MLP neurons of a small language model. Each row is named by its layer, matrix (down: output weights) and neuron, and shows model dimensions 48-303. Each number is 500 + 40 x the weight over its row's rms, rounded and kept within 0 to 999. Numbers have three digits each. A neuron's up and down rows have the sign that makes its largest values positive.
After each neuron's rows, "raises" lists the tokens whose logits its output raises most directly, leaving later layers aside.

L6.down444:556424512541468478513543471480428515558496605530496508519446529461536508506505513557525476506497551506488566420431495455473594448540495577424523526510487459455538543500530410552566579540505535408501465475505499548482500550502391540445491476504522530502437472469556493511530531441520497509538482499515480500476438547470493536518530515554520530520580511482494470505508544458509502521510503534639544427464451535467502503461522452454497484550493477464474516519536506536527526487536472505529483427465483469568640499503502472505462526496519504569510487514516561448528499527541496556483532537546488510485537516492448509467515491533471556501525427479474498518460554442415484481489517512498539468466411435482539451498503469519537507524474492551542481482502434434468582549497510
raises: "aging", "ments", "aged", "ences", "orus"

L10.down305:550484518509493518551472460508477527410514450530497433455468528504507479543517535537538484521497465521509510510524419500542579521558498531526530549506510542494545478520541469462528465491504504501500529572546495525506477441551539460480498550541462393510520477518483457508412524551505449583409508487462489427533533506500524533495564504472428514549579488496442522551521487507407501448512467479517545506541563502512503443449474527582528491502441487463505494479535502495561561466483514457438569463536478458474521465586513495520452520492520467520560548509508558504484551495518592526502550527488497559484462489473425498562476525473495562520528540481522487490535503527494479521484456423487507537511514445465526563455456491451575416469530490463525450447513546470429533436546479
raises: " Two", "ever", " Three", " Four", " three"

L10.down540:492545465466459440452503510493557488448462427466507541512539505477495509486476440480496506556467525512501484523498482519496510439516512478458480513499514483437478480482487512510515539503487462549521539483503480566450428487505515455263523527542461520490467471527474461527447573473493477523434459509523540480545521463527466506475506435521485519523503496493405510457504543464522467494496510492466548484554465484444513513560474494548522490533512522485447401477520548526517468546531495550510511516493444533481567521452459501557547517490534527511475593484448479570517454503535530492443433455526469438566532544464515457544511524538559508538514385480428533510483476452512478513333545506464541494487522486511570440452545543503525574595614505447443525523535518486468483545440549
raises: " it", " for", " to", " in", " since"

L3.down115:469486539501473462550540518560555562465487517514515525515521499527470501442460518492515538460478495544550473393498550495455444494485470531437404496472504492533489514576507468549507542454516486478557475434534415530471482502486509494511562481574480534540553516419497540477518510503469466459498494535491462533523447476502471479483492577510460479453441500488473513510444507505451464549452562437436452536533427470496557520602430486507533511478447517519519526426577496556513463494471493412446445493440452514527489400478454463454453571461509526574593469438568561508529478446539436525535485499499523541482442465554549478514463534499513500550498440458481457488545506444530471505524485512461510465561460497518497482449483501588506469475576543511447555555479491425516553559533527
raises: "est", "ise", "ize", "ight", "vent"

L10.down433:439524529471479550523510461444482460463527392484550521471455472542421485413477473476499473512543475555474492550494522563601526485520445518507451520503516549518522554482471477456497449524523523539527544425483559434454490498544560449441467493546504534459519558469649476534521516573448461484535546476519541520475400470470475498594473503537474492489511413491458478554517471596460495474442479505453522524484564522495521502506542537534492478503484536454524473469530598476476486546495470500535483463535560473493529496458487509512456503525568473521510455477568488573543534501445577497501444505463549490453549460539560557464533542485442473498527533568463462455441544517492512519457516478478495536479457462509455508486502570476484527534558490503521541548527440533526581480599518
raises: " of", " in", " the", " and", ","

L8.down522:519485509504459520429505558489466476465491546551507500560490465516547528503483555418466483559478579489539534536553459539582532492565472476477410481499483394479505431510553548477481512560482532502516448557473427497459502567486518456576493494577485495486492496516486462604577493527547475559569501552544520487514546559511504537463468494510475529525473490511473538507550466477491520520515511510496506585552472528469549515434472510562525493491553515439413500530514504538464497477464553516527525552481442508545420544527506447430504526481485523469533479448538487500466540429539558516469522523517466502467548514568508565497543528551511516442551515496495635471474569446426519470485497527532533417543500492496556605529541505538575507517441491501420508531478561539493490466498461
raises: "ers", "er", "ward", "vent", "ed"

L8.down406:514475467524504454509477543510473543450440468520519451455536458421503543529509521526504501493520515526570492403518507458527463446480538493486516534439505549483435494510510482526480470448551462551511462494419561489489494476525508511525492458448416582489493502463495472556531502588519519483549456472460485576478460487499420540513494565566575490513538498452464487484477547540405526440546497463466526535464534504503556456514498490463569499547452511525466479530496492530523527544483547488477534477449522466430482529563466471513552496509467467520488454493593476432492396438497506496470494479463538500558452521445503480498533482447548577416498606532495433491504464581506432478464569546457528481475538506494586537514538448545495496501564532426448481549452446558509527497514513
raises: " their", " his", " something", " her", "ify"

L5.down377:455458467547483486489449429546495503514506474473520541498534455495559496499500428520523499487453446565453490489454602491505523453503527469519537477503401499459521508504526563479506466516490484499552464530463581543435451475545528542579511480516486498481524547515475566558508510368393468483449510450524527464496508514433554429497474468500539482411512532506531442560511522557450463552505495457523523544466513630508540507504536546515529521539487507493417467568502469533498475515526502561494546546486441503473514513563449499502444562451438491531521491548492515577538558562516541526475517566571521525446513495504452461492480517469486489544526423504515546429468519527460468511552459518497441490444474525454519539518496456443477517470426520530428487508566523453552530457529500
raises: "istic", "mat", "fully", "ful", "onn"

L9.down833:521537458476489475448560494587464416473409527526490457441546431505487522428497495477516581522561473424530539451524451460558503523544504481525479506467504530534501438462489490504581488454463512498459478538513523542570454492478574426447502508494473561471508440473435460497500546506557478507547562516518550494498513557521457576497536488500496520500484451570474459471461502510437473478506502462515445509474493535435584459440472506508445488477513530548455450480542503478432509516410512530496552483425519441521494564509515484515555502501451471540483490462523478529473467610558572520538486441516448481478473497494433491500482513456501529520503461549511478481481489534526531498451549495478508544459568492479544467461495525444498504521506550463458516597449553633519480480521463
raises: " their", " ways", " the", " about", " another"

L10.down346:489529437498494514471519517508505444491474546557446529495483453448515453493557460467494586513573547426499537529551466545525494508522518480532518408522538499529419458475472532452496503446506489473468532454474434440421524458504482555531568422536588498575496537524519551487517460528548492523545522489558578494540507592455453513504626429517570517562528460440421484443516480493461473512519483499502532558508422490511477479511558491497562478492491552519462508534491509534477468463477543568496509489461530427496528564496512483499458524503516488430554516494528456485479491485473482444570520469454472439565616537426485436413445502496493531560472524491555537504522574510470473503540498475516544405463432495471465482506519541464494451447511476521535517562458589451614454492484565
raises: "a", "ur", "ages", "edes", "age"

L10.down686:519521523449446552549481517519569501473527492444488465448397532552543492489564465455474485543501485497496522529460510483510454570542518568465466537449565504505480472479517445459555525504481464527480526535490596499491504567523495581390492559532452473531499518488405527507528513434502471417479486480470532546500558480547551442476466506534458482503500469524502541435475494496508565508561512509474488445576435479432536519514479513504502462460559518523480538453504549487499550511493538520414456523483484469467517454433512519468509468535519430457455585511502473467516565425478510500484454466505489527487554519589532532486547544553445494508538436473461458524454511477483490552466477565484533429389460511556536530474545551461502501539510467503506493518532543480539442471464554
raises: ".)", " since", ".", " but", ".;"

L9.down327:485540557492548480452465424521498547485513516548498438538486453493493467492518486455421502463477455502488477460555497434480505532496499501447426495600473473409559452474449539521479464495492534498501559510430433483472469466429529451219532443563476502539446508494494534485463512485424477498465493451529431529448413523464525485466560428483491489522469479528418519513449544388514543485493508444526446490564480485557496548460433526515462438558508527531486456454462480500499523467524496530547467456481493496500485526456503536527573506501518510538514477484475526548493501538498505516514517520516470529425523536461499485571545489460480513523521428489455532519534507527555512399553545531467514522503463537440493511505483494471487496552553464530500506482463494506526537502456502
raises: " for", " with", " For", " in", " to"

L9.down944:538495491440526539562482445500424479535583517421477418439462443547521506424525526457461411495529448538495504462485498526514461541507430476505462567536509494567576506533399465507540400476506547483512528505527491553535485504543582525398501497470507412508507508537483489527528521469450506436544500479470548508494462446479546503502445558572472472502519478539520530452505484497516505519546600469524494566529509525402511581493473457497564491498553480547454468446442486475555512416421541533473490507507507474493479479540477475482501433443518485461476424509453484510552472450537454441573488487442515529565479527553504503535552499514514458527469360471469458467504506499488522471415473585509448495527471471475461524482471529506464497516486484558496499530525520506483540454500570
raises: ".)", ".", "—", " –", ";"

L9.down268:458504548530463586480458494577478512595452507542471480512542435443433455463399537494494509472520528437455494480477491472513542489496613486535463452541457544534497477481546497515500505527539508488549506523534453497522506524518463534494498477518440523398532511497524518530468471437532491461440578484528553498555473467434440481500504495495527502501526494484446515529468505501527457496483498457511527507496539532327441532493503470484536534439508520534484503422495521473549440464465504519511505460494497491517471486475499476512464581454459512489488472498549423523533415519482459509538448523545528479543544481480513542469486543482501498492489507454436549482524474523474512494488502546535491497545514555558557538522508397502483500454570468423392547533442480393483498427520498
raises: " their", " its", " the", " this", " another"

L3.down925:515528507519477471481429496491404556480534481550489471468556455486481552488421429493564546531482546514545545505486529429542509532505554530451550547498554482435488523454496526494453485509511526461486470528523491462506541485487489495379428546523557489519538494504500467451448515525612466488454491546508472512560469455492528540492487546500535452518443488532506523495566502531492407509456548492526486533498455571513470497470521522503493481483559541529623554459529542514555467456450549443464440488466490500471546507479507480464499537415449521395580530442559463458480512495615433558473482568500453532512538480520508536459498486489409495469545500434466471504486555502507456512474543502516480536530508419461454485475564487507583498504537544494532369436492471473490456536537440
raises: " north", " south", " east", " west", " northwest"

L9.down360:544509519532433517457446559557535516500451533495484517534513449480486477464527515453502547526497540462571488441522452495558576493534605464548537471435520440489501469456575545493509426494488522483522417563519461527486517545491523443482500497466555542488518483442560544509453475520540490540501536509529558486479488557547470558505524522579472548512446529515450516555544507489481580512484497432549453586489504550391526458460506487483541510466463490549497492538518551473507489509510539544484571462459525506474480497530547482548517509522464453561457534494483491507468462534488513491511572496514483483492529490516557483525446548451493551471443523567466458514448472477525517576492516541403520453454571498476547498470545465499563466480578512468458551481536553485444469479558548
raises: " its", " their", " them", " another", " it"

L10.down633:523449536556448460485503522530566479548480502492460535417462534546508454570446503521492533498480559502533457493470496605454492483486475493559416409491521510559507540539475551536413548497445466503562446552505430512478545548485465575546469505499454420451453526408477522528531519472477508470495491579506501501478486510513524473497555495546520487541459472476499469484520529581451518491516500523444536535497484427440448528489513515591506416517512581493495528470499466498539501565555502496552503537519526420557493541520505523508474477502522500489588472587479472533479546502482486482459413485483523484538486467440423499431548531512485492507509578529508559495435536497477570488555520555541528538499441534567505457485532478519593486486489437472470467463500460418457462480475487
raises: "ral", "ras", "ions", "ion", "ries"

L10.down186:462496483523506480490493501485476511525491458584436532481531511551458467488490450541501582488480544459563506466500507485436482505474493453573569545512476538503478493477487502532481496509511448514499429516479492592447463453461472457619482483479493481494503479551453536450569493535609460510466483547501472449487490500545436494515490572475567472545500533486519448417533551557476527514450410533516502423538572571499504520512525591515550480506520493466498514512498545480499484481447515494408480510465513436490555433413519436526507573557427576463556534497509523421552560462532443471582471542516567431503581496544568415503396463541524554497521512468503486437483499462558515478533468495451489499507579545548531477543507440529473513526449514480513535520474512503501522508450446
raises: "’", "'s", "'", "ir", "ices"

L10.down737:505468474496436442540554462571467491455535468497482499542585552451503452425568436543491516514462537444460547534516538478589471429480493541504488511518565468480525478506482506496529479516495476520517514441464508485521549479475460461459482532574490506510482525468445483539512579499552508515504489458479498505542493455458441517497569514529563410428504538515493493483545464576542425589524584544474506451439488550497477524532527560557488497502578483521410499490476568528446451498477523528552500558477470525597531534548453531459497494461511489466551595451515501556491551515523469542504428541558427501513549484477497503476478439536523514484497515566521523460474540478463485483550510549536572500472506528527524486522560514460543554528469459549532452461460581407543487562487497
raises: "es", "er", "al", "ing", "ers"

L9.down431:462531508500511549463541538510512407493539576524520570530474518484511501502574507421483480482483454414517508505469484539456447514500410479460383482498512488534562497541450422532477473546388446496480518571496501484504477457499462425645457523538509465484492565530429505555421490457530599512544550496498530439514345512513525513561521492546527511498463420457522460493547483526495472486501542513516496493471419463453494460445431497561537494516535556457479496465464524474489495479567511509583484474512499417548467451447489483443442493483421519531550517506496505505502507509491505517557531516525565418564452524517482501484477510438517534503464538484483535510526446424569566452543529542516535561501434494560465479463457496483542537482461534505522510533543550457458482464499480
raises: "ya", "a", "es", "ions", "ree"

L9.down240:452508521552462506402579518553632471524573449486511519568497474434497485484525553454531537469466509512491520469408487537535538517543475407567503422478513504455488479488540569492519480508499524449511447509544483544527489584434508509519454489489425594484442543455561507477562517412516503502513449488444563496448508520416510484521555493554518446494452553511460502512541421497470490494552448473422451494530495476453552478531516480501550569485468520448518545522498489539464511514478562471500483548526446496510485553459451528499522578518474464551511536539517461499512471515415517514485524506552522424526498484447437481407471504486535443537583481444469574526475518421457518521503543506515505513566519475520567565466472509520437534547467440517440480528507521434543494523533532
raises: "ability", "ily", "ings", "able", "ing"

L8.down486:505414464488504492538487482548457553536539400526476493501471485557457557532509490491436488477470490472536467518489530583550518509460466489535533538478495517490486428480461475468489494399452504477454498561512403476496441468525505466451529503477501483474517470496460526547493482470589546499433567502474563563450526484459531509456543448492443482476584464505550485440458534449512453510480488506446505544549480523520482539501486497541496435493520505423449508435506573508526525536459491446433504501541488524510562517511543463462474452494424529495539531454431541498533521402523547514438475508537445553503513474465500547475385548554539603493443475464569503494506507531455495455378483488434483515447532481523550498524495552486514517546516530491459499511547543414558437488505440
raises: "’", "'s", " I", " [", " should"

L6.down75:503463475467495476420479469470492545536511515519480509502463432564485503441573478452485464447553480500494517445500565536532466520531541518443507505407433561541472437478485505545514498502498474487505515524471507557511541431474491602429479566542526574472581479447535476524435523426494457420403519480502561474510515532463441535445465513560511471527496517552463531439517542454532536519553545458403531545474514461426567492436503459518530472571501523509460465420504544510525454423512529507458545447501527536536555522443498477451496510496415485515515485514540492488578524462568539443520518580461525522575511552471525512499526487482475460485518429541554542487480524546487496580542463579415522433577563475523571518479487514467526494449523475476474518530467526438545530493541553
raises: "d", "ch", "of", "ap", "an"

L10.down857:487591475502462447486454470522572514482467454571496416509527411488403538504550497517510472483494579523529510434541497555538566523481550489498446568505501547554430449495510446506511549451499563486501461539467496435551482496486549468441433513505486584480451538521496489412482548634485545480520503534536525457535478549491506505487466535544493503494450545468531445458605494493555566495503487571507457476453541461539509514488484444469545497476455512453500475527543549499502574569471477533498524476544521498491523473499556468462493511491485523501548540524543436476463509472426404491539518531449511439500518499495479543486511475508403457477532554539493433499544477488516508544426461494541410561454457501527480446519463578480574484566522485460511553504538505482491498496507608
raises: " the", " its", " their", " a", " this"

L9.down1006:451497467508509495510471517458466529512485471435484455494535504564489574476477559505490501528498528453523523542441515437565518498562412504494365518456456526381536511416529496486460534518503512461560513495518489498510439442552483520225516600566514582455540557521526454502461535601517436518523513503552565531481486470487523532446425524477525467471459487429463504448469505433479522516470463528496535513463485493537471544503491492527510491558521486487523491502569535466504494476443473491587492497482442536494604477498475512520481499436483506472496477536471542518478485524518481498471484505521529500487556476465537556547558520524551461552549463480497450483460564549405517511461520442461494552526472501512519504623480513457492494495569504550503448531572536550527526511537491
raises: " and", ",", " a", " the", " or"

L9.down375:528488516629502530475539476565462462484526507512539515515537448506500431395486484422493555481518489475470457528507446535466471515482514466457478497492498468542514492557440519501477564436541468540579591494516507502431481540485496469574522504534584472481489497507497497515468474437478444487471481527445576486484588534501503528485493559588568478538459562474470526514569503464509467485549473469483476490511482553364444518445486504573504516466592499539538485448533498642470476423382575509437525513501542529572532482460418538451492530500477478546567500475503555450525518467436555555525496515500512518463556526467484460469487482495447568493530528491524549511517475504485513454608510556506470457568518497500514510445515493508567434485447438523442513455494462409505477457510430
raises: "a", "ur", "p", "c", "em"

L8.down694:539500485539444423446547555530519538498440522419522555532564493520513514522468470526487533469526511420549498462482503505540484421470469421515523521602481543573514580509484495477462437514517486459462463510541446505438483516476467545491453430411490558551567552533589496476546446537499451529526500493442525533486533452560463553465448420505461564470476496483506464446532569501495448488489495480482471512469500496541491484549476392435504539498497546526462487517509520470479505503589479577495460434475538547491471535484608473496569502504516516528451469448537519483483575507547467470559559444529500522559524468445420475504497530529561479528500503482427506455480436524500452561524488531499421573553516472432462486604463480536479511500518448502550523507581493441495547533524525
raises: " they", " it", " he", " she", " there"

L9.down719:532522469541527532512425505635519428433576466494535450476513518492515497549531582460511495442567533508566470491527485555514469463452477500487473511515481449532474506580494447574510495457535531476526515523555508536517487416562498593391464523449476443466532451564460527462491485473496467488519477482521524516503488470532508468477457494504456494576482516505519502511440476505577544467448526512567539411526489528457497612534491515521474548481518407565460539544556528552422556462411536485561500504557487517518489482548475485495508480456540426492435542479534510554450439484508434471512483543433500506494496517489475532500576447480454503510522421514494435532454483458469461518428478478435496499464462495538446573531535489446451468522508510463524516427527478496499487494601533
raises: ".", ".)", ".\"", " such", ","

L8.down446:526460518425537552475512496461486456487485552514533528551499551550497543448472473504440431604543624475461510504553503507525504507497498521532461537604537441505535510464458436498526468499526494509503500554524471525492553495461459513495443549533500508546529445569590468464560566446599490532553495489510573543514542490508424461515501546517485500487534482522534523464509532476562507484519571476523479470548555473542454573471530463540430472488426533519547452496504468517547427468475494503491454485461470518499544476455521549454534491531493551520510470508530521492407492458500461511561429470510462461542558475450493466492550489443458526531433480540468524480506535482592477424525526500472471547517480496424507504527428523514502559505486465539511468555533481567478510490523442
raises: " zone", " district", " District", "shire", " region"

L10.down596:543532487538491530537479499468524505529494486451432529496484520481448449471501499519506498489458580514466604461486512429556494561463519511465464624531530549519469539503461468450592489511480524501535471521488514436457448491509498496522482587499449490464497533548451453431515485498531536509535471494496538492493504504492466571448562492526526558504486560410562398523499458461479504568489494544523456481507513510477481501432513501485436456503481471519469506461484517504440441452500528509506546576431399431503424406480523456491513541465499505520473553491410454526459597445469472521484494457489494490547537468514553477445561492462513423507533472488503582434450500531496491461560519486481501430432497468551511476514468480468450472494503448441464501534545533525535502535576527
raises: " World", "World", " Vietnam", "ling", "anu"

L10.down610:476517509499601583408551535470463512442491441584498466539549513486448568457485503522474517499544498522498481536562516553550578552442494509501543522513478507473442524492443555453473589453478503492455512490520437499504502488599507548486563455457559458447533488528521546439575500545539465525533502510476512490534478456499498471517546546571458539493548508483508525618433471497487452485514553488506519447528511523517506559524525540503447447486458449521489470513475482572462516588505524545502462510542534461571514519449586497527468456415527525493503513543507541525444552521516493470533451515516501458441559425499584436473497458488579541512502532447512437559462438449470487480411491530512463470521489449492467491518525516448558489478523539450449456516530503447522508538460510
raises: "au", "ur", "ux", "urs", "Sat"

L9.down291:478488472452471508568509524492535559511521521515486507518463478533485489461550531459456482499516482460540461511402478526468514466545494472455416492555479465533515537546539489569466489484527474519508500450545484512515535537490499531163490515472487483514507491500514464506490482539491546468531466543477457536474510472502454552511510527472475498466511481550502561497479497508516479473504474519512478499483439486517463499509446497552496436473503495571487466464463450468501410501525546459527519521549456500461430536460483559503526431428600488518475478518465521539519518475530618533503522518542480519458480508515539469501542588545492509455490502442507527445451458515499546488539497540473509536498467526473440498573531486516480544562498546518487532462510497527491533509537544
raises: ",", " |", " in", " at", " of"

L3.down271:491487499528445527460479427540539484562503480535499536464538483549463501400477501489448461539423492532488455474453477540571462472541469502485509473454488473531518494523463471531451480489402518487537490497506534470510541506534551479670565497496518447506528459436473550539567556402462499527436501450496555422495489528512494482471435478573509482510448444572516460513512424517502551572505458512454520461447470537504506540476501509490498531558575452591496527495482570491518480488435493504508506558520488500496526508484489541487496504429467443449485508568547534490496455455486499495506524487450510438489491497500558516504432500494480470497471517456561563450538534528496549520534463535454482489501532532412478486442515483535491485525568523502426470531516542484475412483411451
raises: "e", "ec", "it", "ide", "ul"

L10.down101:461478519455514535486536539441439564474526466524539514417438527453483528513511544457443403570465444446512489517453514450527444536494445481515474436508529497558523472536515484488547477553514527512576519538447459581533463493521494472307562544594529493478482545503459481506492579456492468464485542521522477508461402467499561496474502515517489429453527560498504502491452521440563472508523473479524568533544503485540452553424507459566459476498517440498537531560441483505476511516509528456546499546415534526488561537494490523516477502424538485549528464545479498493515496470478567520600477519456480514536467530489504575527493527520512462493517369486540492550572516501507465457432463491480551538491446470623457562500500487479538538509550488529506513511474472531526487530518470
raises: " and", " meaning", "ney", ",", " offering"

L9.down673:530517523459498477495474499481538465488452445467438537507536433476491512468478477407515500468477521531519436540470517530529548529546464529540540412369427542505444519544581538583494459490525459452606542513442517504521488538461528509523505452534581492578494491458516399514464460554505501455450529435439563508541530463498472547460470506461460488547444490537498536628498470547504419468442461512470499474546453512531494480530512508495489412485440533505522462465437485492518563541516533496560467442536533547486493549547475441560512449441510496470461470583504489527438510572500603480451500444529506474452532492523479527484571515506467514427487491489539519520502547537549490498482485544531484529488501505498467495500464455470445511482469445490488495472550604526539517480496493
raises: "-", "to", "1", "3", "2"

L9.down748:497546405488512435418500535405539451440528505482521557425449516601459461524516507535540518489475575502592493467526472528475438435497508557516404448495473503551514495430452490529509553488478409431464482502437514512477529465462543478534519495513473511496518522528518500560475493463441509469509549507577497473491455609487508536511503441497456544538511466474493471473528555514526519477486532523550451460512467389543495517475465402517514409434475510538564520487489480530448500480448502523535569428493516506542496586529531498515493511518419515510542536452544552490519519581458501490526506523517512537547515531443460463468489536535480479473564492487497489586484560463459453495595474498514506527585487461500477498538525476498514452584554340436527494432490506472545496505467509
raises: "ibility", "ence", "ion", "ions", "ibly"

L3.down936:496518448499467442549440491442490506491488433485542486504491470467485551472571456453443501501467473484511532458563508472521471472502448502512539432461462575457535491569463504487537544505523536495495493376522535447528464433554482459417457494460516522523491496546422481440509446415572525492477475501440480592544546468499496517544530505537526526471469581549469557485417507543475518538562425567457425472490521607512541497491439467516556531475494442533505478521467495518499488458483503552533469500509581522431493517450472504480514434569554509478416552495516531536520562456516543473527478503508478463481504516580555468551494544548473554437492392536552483501498529518508546446475503544476430511522532483431464527554467531458489496502459553512518498477473532421478526494528496
raises: " of", " –", " as", ",", " ("

L3.down392:479486520509473480504481482515520487406495426509516480509621474482440432438480495494523485554540503465554529501487471494515529534449420501521497540469559545512445528473509480507500463482508489486545511574511507505547478527533453503263510524503537556487521470524577532488425541547496509500519479519459583460503477457497495482540501485514511560467541528527483523509501500513523562550546472443418467406487534489513459498528495467491542512485457496504514526488499478543471509493500516481524489523511487449476528558483473490550543535480536495561470501441444512444493473522607470476552456519491489500501524477581527513530567465505494548438445317543486515526487549489475447538417553468576541534395548463550540534487490521423488477520461520504553542489476499504507498448541492
raises: " them", " the", " this", " their", " previous"

L8.down312:499529559487458517535462457470533494553532498475499468435526542545556432449410502493496543556500481437497501500507429623427417490517471490440527487493463485529513480607501472529495477519420482517504524538517522517390470500499500561411512499503504483476539544539525571449499517547506517508513494454500463525507467465512509551477533458538493502437482516498473531461533456628430481474461508503523524530499434568460537551478491491519525495496536537543520483501509532518561575471490474541469489537472509516529406581440473474422495473490591460467551515418550485500559523564456561400479463454505461519542524530520420436526476523492454443490524522499501532453525510502446550542568526574476495544518527492451505529555449473444477560480530459475549500521502549403455518437479529
raises: "is", "es", "a", "by", "nel"

L9.down509:498535448556540564447467470529526421541512509405485501409483501504490583479464494458432487483443505550548522485573497473553567458462521491488448550499481497574459522526421466543485469487459471473497488487494469495545493489515485442537523518420485467533530480579483538508479528463496434488489605456450513443468567473492532571572508527517468529506525565498463467550515509522484466468550485525548516469454525495386539537513481444486543596518568546515533485565500521505401531563534490493453512504496437466470467584515501450521517531525546482485518569459454550496529506485528548502584472466407480489537536491505504495519499515548543529551501467499416563420464525565405517460487443516512525545486463515457546474561532526514466518500482558468492517453501496516494468443530527
raises: " they", " among", " there", " it", " between"

L6.down322:471532488524500430524515473525529500487418458552474425550570497423497473443527493511494471479484531496468450478529520508493574540500503517486536550414466564520433522492474454490479511494574489486540496513471552496571525464569526488330507535430592580448427503479466470513474493601534499441432564520546528506484485547488500498428483505549476479494593468548538487493536482502495527458478507504460496548535448492525454521484507506459546529531501472475466515472549469497555451476539503545514524431579518492399507472538506474559460456504507554550441460428469452487538471537521460548521455527459477443497534460512517543599495530443491512471546418481485486435545556443498513515400549459480478502478477532473580501469464512561462533425605571489471531480497534515527486496538537
raises: " the", " a", " their", " his", " an"

L8.down239:428475502581443475414513461509509483479476430424482554505545517514522532535487552459492549534467548483521538473518522470514470486489515489545549510483533537541473470462439398433504498454531492515482538483552434449521465532459460516478521553491483531523485495553572513485479486620516512468521546459507507506485470509431552546553492472501491561507569502491463454478574427503500578569532506486517504453464546424471475559562498426514501525489483481513474485555525540530474532508575458533450542412531507463525506519451531546574568506532554476441427475517495455462469544519557509477520502450523483441521574479530499454439511485493593557475539507548479503489460493510497469552501486520508520551511503461462502537486455564519549538473523529450475496579488521557500448530551501
raises: " it", " this", " its", " these", " itself"

L10.down614:522492470505489501438548559509567499486447531534526505453552432521586558449576577537532513561557492466501453449501464479484491452556500499464429506496526503542466522547557424488512496483501543483543542537510497524508453522549526476556433516494452479487445546511452457487464545408481529481521540521548540453471485505534475500484476535564535499542549496543407544539504441515518515470564470464519441495432537400388507496562445510474450484566473532581498504408497485481515439483460571520483475505501496551508529538470451500472559526473503508570517588479378489496524565488487514494583465532479462475479527473510561471528507413432526528479466520523465534520519499498448474472485537537480516470475510528492557445505484462556506464504498456514476571569529532471490545447534490
raises: " its", " him", "ing", "ings", " the"

L5.down879:479523537491445498515537482531505535503535449533481473491546449466551530512529498454498596508492486474480472482468487524572476467540545538496460406494467508484477458481532470487501523463515526493516578595428518477491440489472432474383404469438467578460515567537584553474493457633520494454476511486531580487547514506480494524480501552511498539468580462518520554419540495474553499548495484496462491488470539499465554521617496494523528503474519497505485502461471493521542495537507467578484524475515413453482526443542526455576520558488476502437457580492514478494433520548450467522509508446543465474492480486551497507514521462462489499528460459592498541496503473466565450561475530438480422520435478538421587463525474516536483500548530497459511499555468550560515539485550461
raises: " the", " it", " its", " a", " an"

L8.down768:488446474467545538511479467486543491563550518434488461550553534489458477430465497549491488465479396382499462552496472548467533485456563502556509559424490416441563507574484484492466542464530454491505503489548546478511530513556413428475487443483507536479493487482454435507512509497543529420516524503498477490492520509447524524477477558591451537482505490480551561466499419451531519492488529555487559552447420503458506584541451442495471520505502493520531489510438521522490420501446523537476534430433497504480500514470458498493541418521544513510509517489487464549539534463530545522506535537494436517503588518578544543569519555526520537510512525500481451523476437509515491515447458545536465524525573459533490537537622479471528550525473544480484505531510500524503524433543484
raises: " with", " and", " or", ".", " ("

L10.down734:506574486455532448484511517563489528523451471481535490569550482456476509453520501460493502530475591500506507499502474489509436453498556440555533423488461543461497487451532500543491492440490483525532502508487502560464516463512508435237464521425516479484525532535514483502548439541466552473517446431450563413510496492555542529497496475532512542546475537570460518488502505432402492496521521450592506492483445492473529524463541477484523460507510503504460511515519490436489475490455542473521475555485517463497542528471521410465505510486475525493499497516557490495522478455490512499472481462443526487464477451449538498505479477468472465520458496510536471535502443419474444482498505473475482521533421492451553441521520489465509515537604530497589514433493528514548563472537482
raises: " an", " a", " of", " the", " from"

L8.down40:473555511470470483508519441502475443479487459501507471544483486572519432475557527525506525493513592489498598557522508482467464460428446571518512468545498498557489521504510481455526425480528411427538557508524516535552579460470497501391523534588489437516468556480520465608527500513538510519472529536479454532511472470546496499459500513472469501477472450477509479531539433466516467480529466499379479496567465553449497521534431525453515465519520499517459577558464498498490523396508510542467518504527539540492499498538535555464457471436436490482508509436494494524496507526497586502532485501477538556444383510499491522507512574538570531550442480511524520506453492482557478530452473525527543533510555523546518534537571480551629453524448433509503454475489533457547509484535495
raises: ".", ".)", ".:", ".),", ".\""